config.toml
n_layer = 15
d_model = 160
n_head = 4
n_kv_head = 4
head_dim = 32
d_mlp = 640
vocab_size = 16384
activation = "tanh_gelu"
norm = "layernorm"
norm_place = "pre"
norm_eps = 1e-05
positions = "learned"
qk_norm = false
attn_scale = 0.177
bias = "all"
tie_embeddings = true
parallel_block = false
init = "normal"
init_std_qkv = 0.0253
init_std_o = 0.00462
init_std_up = 0.0253
init_std_down = 0.00462
optimizer = "muon_variant"
lr = 0.00647
lr_mult_o = 0.719
beta1 = 0.95
lr_head = 0.00441
grad_clip = 0.5
warmup_steps = 200
schedule = "wsd"
decay_fraction = 0.869
decay_shape = "pow"
final_lr_fraction = 0.0
batch_tokens = [8192, 16384]
seq_len = 256
doc_mask = true
train_tokens = 152500000
steps = 13199
dataset = "wikipedia_en"
MLP neurons of a small language model. Each row is named by its layer, matrix (up: input weights) and neuron, and shows model dimensions 32-95. Each number is 128 + 24 x the weight over its row's rms, rounded and kept within 0 to 255.
A block is one neuron, or neurons of one layer that tend to fire together. After each block is what it responds to, as a language model described it from the Wikipedia text at the highest values.

L9.up172 [130  90 185 137 131 153 129 103 123 122 161 123 141 137 130 145  95 138 123 114 126 114 149 148 146 125  89 123 156 129 124 121 138  83 103  91 163 113 106 162 125 131 136 143  85 175 130 108 129 149 137 155 152 107 113 104 107 101  87 105 131 166 124  88]
Responds to: Pronouns and plural verbs

L2.up12 [136 127  96 133 153  79 116 125 129 113  89 139 115 120 147 126 141  77 116 130 115  97  89 146 130 139 120 133 136 104 182 119 140 152 151 122  84 105 114 133 141 188 126  93 124 125 119 158 171 103 119 106 119 130 128 125  89 119 153  99 110 113 109 199]
L2.up112 [104 164  94 155 102 158 123 101 126 100 147 130 167 143 107  96 123 104 110 147  65 144 124 119 139 145 120 111 159 126 138 120 167 123 117 128 148 170 167  99 104 121 109  90 115  60 141 116 124 137 132 103  97 131 134 128 147 101 107 143 122 127 102 155]
L2.up211 [132 133  88 152 169  98 131 141 127 119 129 149 139 138 136 100 132 134 128 128 110 133 133 120 101 147 111 102 135  71 153 101  72 148  85  99 131 137  97 116 146 179 125 112 171 135  96 139 140 107 138 138 105 145  82 169  71 168 132 142 164 104 121 150]
L2.up241 [ 80 106 169  86 151  99 172 122 135 107  97 103 118 136 116 135 152 150 161 126 123 128 166 155 158 158 134 126 132 125 161 111 102 106 107 114  89 138 127 162 138 132  91 103 137 141 117 143 122 135 111 144 115 148  89 129 136 166 145 149 124  86 126 127]
L2.up251 [126 115 136 154 131 123 117 119 145 153 151 102  99 125 122  91 113 116 151 148 115 167 145  82 111 138  84  95  98  88 161 115 104 101 168 147 117 142 127 102 157 152 101 134 121  95 108 134  87 139 161  91 131  90  98 122 109 106 101 140 154 134 107 132]
L2.up540 [ 76 132 120 178 136 119 116 137 140 116 101 105 169 102 137 145 144 141 132 149  89 156 116 156 103 104  81 119 150 146 141 117 127 174  86 153 105 122  85 133 114 151 146 108  97 153 115 122 124 130  81 107 118 131 127 138  95 145 141 126 153 128 149 147]
L2.up598 [134 178  88 170 133 160 149 139  96  83 118 122 119 145  75 151 147 101 158 144 100 127 109  97 132 146 114 124 108 157 166  83  89 149 147 122 134 187 125 147 103 108 119 152 125  84 135 113  92 141 110 128  86 114 151 165 125 135  91 124 135 152 141 128]
L2.up639 [106 181  93 142 128 164 122  88 124 111 125 146 135 109  85 120 132 163 144 132  84  87 113 127  83 144  82 114 127 105 135 120 113 128 113 109 132 148 141 108 141 139 144 146 176 123 144 155  95 101 139 105  93  99 128 126 101 157 163 108 118 133 109  92]
Responds to: Wikipedia section heading words

L9.up153 [127 163 129  98 168 119 111 147 129 109 108 131 138 119 168 186 137 130 163 176 129 144  89 138 122 159 125 122 137 114 110 111 138 127 102 141 109 116 143 134 141 105  84 119 132  78  65 200  80 154 140 121 126 125 108 128 132 139 123 122 149 134 112 111]
Responds to: Wikipedia heading and field tokens

L12.up16 [135 148 124 109 133 107 110 145 119  80 125 105  71  70 158 141  92 145 189 144 155 141 141 150 114 216 106 144 128 144 150 112 110 130 139 137 113 145 104 163  87 146 130 134 176 141  97 137  93 124 142 196 124 137 160  94 166 127 132 100 104 125 120 128]
L12.up282 [140 100 157 135 110  90 164 159 127 139 162 122 124  96 117 125 190 113 135  83 163 119 148 102 128 123 140 181  99 137 157 133 117 127 137 121 137  88  81 101  96 121 146 145 146 110  94 145  95 146 139 136 145  79 113 128 110 134 148 113 131 119 150 107]
L12.up366 [133 154 114 132 129 117 145 184  84 118 136 117 139 115 117 124 162 136 101 156 127 101 118 127 123 116 134 121 109 146 164  99 127 140 105 126 105 132 117  70 149 169 152 146 125 158 142 117  59 100 147 152 115 113 190 121 102 110 100 142 121 158 144 110]
L12.up395 [102 120 115 131 170 160 124 141 122 102  99 119 129 110 120 144 131 155  99 125 142 136 145  90  99 146  96 117 129 117 137 140 121 135 129 150 118 112 111 152 135 170 107  89  87 110 147 180  97 117 115 114  97  91 131  96  87 150 100  97 144 105  87 117]
L12.up401 [151 143 165 157 128 121 154 160 141 130 127 130 117 129 112 156 139  97 135  99 142 128 140  97 148 170 146 150 132 121 132  85 164  90  73 143 141 157 116 124 140 195 136 116 137 149 115 138  99 170 144 142 146 101 137 127 117 127  95 117 129 114 113 145]
L12.up466 [ 92 110 130 152 155  99 176 171 114 156 149 110 142 162 104 127 140 135 181 110 106 140 145 131 166 133 105 122 129 129 131 121  81 122 114 155  81 133 114  93 147 106 103 133 141 109  83 153 122 142 163 130 111 119 152 114 123 121  97 123 128 135 106 129]
L12.up494 [121 174 102 112 135 120 124 112 103 154 141  84 112 109 111 110 165  85 144 117 121 132 119 159 113 164 116 155 120 114 193 137 125 175 104 148 128 131 147 129 130 125 122  81 142  80 192 157 100 120 145  97 136 142 129 133  76 155  80 142 134 146 119 128]
L12.up568 [110 163  99 132 145 106 139 141 128 100  65 148 112 137 140 129 106 132 142 158 154  80 144 125 128 166 145 141 152 150 114 120 126 169  87 109 158  96  91 121 139 163 129 108  89 124 103 117 110 147 147 157 132 146  87 135 125 136 129 127 133  97 111 177]
Responds to: Infobox and table field labels

L12.up170 [122 112 144 151 171 134 111 147 122 101 135 142 132 118  71 136 134 145 175 121 140 125  72 140 110 154 107 112 101  84 126 101 156 156 103 136 137 141 134 159 116 142  92 164  76 101 114 132 146 117  99 142 127 113 169  86 116 139 105 111 131 156 112 137]
L12.up249 [ 79 140 100 166 134 115 126 114 136 117 153 135 145 145 151 117  86 119 109 103 147 131 153 117  99 105 111 120 147  85 167 105 110 114 122 134 152 123 116 146 189 152 136 124 129 149  93 125 126 129 152 113 139 190 106  95  93  98 115 151 147 107 130 171]
L12.up328 [128 136 127 128 156 126 153  93 123  92  87 140  97 147  94 141 121 137 153 121  91 141 166 146 119 118  92  75 121 127 142 108 139 127 126 146 177 138 144 108 125 122 106 124 132  84 166 149 131 155 135 143 108 141 128 101  70 106 154  85 171 119 150 153]
L12.up414 [ 99 114 120 175  87 106 138 109 107 130 208 135 174  87 121 127 135 129 132 155 141 133 141 124 128 118  97 120 163 146 138 159 117 143 107 149 154 137 136 113 140 147 103 144 109 146  86 120 140 180 137 115 146 163 129 139  94 156 114 116 103 174  88 119]
L12.up482 [114 133 133 168 165 138 139 138 102 120 115 128 124 164 122 199 105 126 103  73 149 133 116 147 109 118 112  86 104 131 123 154  77 112 184 144 123  90 102 119 174 165 140 113 111 141 141 122 114 107 117 103 132 143 124  77  92 140 134 117 153 152 114  90]
L12.up503 [ 98 102 137 148 164 143 139 112 129 159 119  68 131 173 171  93 125 121 126 159 109 146 167 143 134 117 156  88 131 118 137 131 162 125 126 116 123 106 102 120 145 127 111 135 129 140  98 159 124 137 132 129 122 106 166 108 126 146 167 103 167 158 105 138]
L12.up575 [141  76 114 139 142 182 128 110 119 182 122 138 114 151 127 100 111 124 141 115 104 168 138 137 139 153 108 140 115 156 120 134 135 152 138 157 109 115 153 111 103 168 139 133 117  96 125 165 114 141 126 129 136  96 147 107 127 119 194 123 130  84 136 140]
L12.up585 [159 106 129 142 162 138 142 107 127  91 105 154 142 140 113 123 151 100 173 124 142 102 128 136 138  75 156 108 140 166 132 120 144 122 146 148 122 122 117 138 102 161 125  60 137 134 115 161 134 140 151 151 116 129 140 103 141 136 158 108 167 118 126 158]
Responds to: Possessive pronoun at clause start

L2.up83 [144 137 130 105 102 157 114  90 124 140 121 127 131 162 135 136 115 136 120 148 102 137 177 121  91 136 112 111 125 125 158 140 102 160  91 104 144  99 123 113 148 117 136 155 140 121  91 120 139 140 139 106 151  99 130 160  91 147 133  86 115 141 128 130]
L2.up148 [151 140 132 146 107 133 127 106 113  99 148 110 133 107 102 130 113 173 118 129 114  87 123 131 163 122 149 113 150 149 143 110 141 143 147 154 159 150 114 135  35 143 119  89 101 155 121 174 102 142 128 151 142 133  98 115 164 127 107  66 152 113 101 108]
L2.up331 [116 105 135 150 112 142 141  91 104 108 120 124 137  84  98 130 146 116 103 182 162 134  99 122 162 148 132 109 124  95 128 111  99 122 135 155 154 125 122 133  95  94 107 130 118 146 131 110 131 160 132 127 155 132 123 144  98 100  96  87 151 135 140 127]
L2.up395 [ 77 120 162  93 141 139 122 129 150  71 152 141 120 122 120 135 135 126 132 137 127 158 156 133 130 113 121 117 162 103 101  87 147 124  74 121 142 138 161 103 112 119 157 152 128 138 186 118 153 134 126 153 118 142 122 134  98 117 118 152 151 117 138 108]
L2.up448 [106 112 106 111 126 111 112 100 135 108 123 146  87 105 112 206 109 151  99 141  99 153 145 127 149 114 125 127 113 132 119 136 121 121 158 135 134 113 124 149 127 153 109 128  97 156 119 157 133 124  99 118 141  63  99 136 128 175  47 159 154 139 148 137]
L2.up489 [109 158 131 139 167 150 150  75 136 105 152 150 192 101  74 132 133 144 125 122  91 108 116 124  95 132 152 103  92 125 146 144 159 130 137  93 137 105 119 137 135 109 140 129 157 172 113 132 103  98 121 101 139 122 161 132 139 118 115 147 160 118 123 167]
L2.up499 [128 103 108 149 118 146  86 103 143 132 120 129 139 102 143 165 102 161 118 141 154 143  71 150 122  97 106 132 131 145 136 144  74 100 123 136  98 131 158 130 133 128 105 138 117 141  83 142  96 135 107 134 117 125 119  88 131 111 104 122 181 129 145 155]
L2.up611 [135 172 142 117 111 162 113 115 131  77 114 119 138 153  93 104 146 121 135 158 105 111 139 145 145  87 118  80 107 165 144 170 121 139 136 117 166 140 142 133 135 106 101 119 109 134 129 173 146 107 139 130 129 103 110 181 112 139 130  67 136 156 105 115]
Responds to: Possessive determiners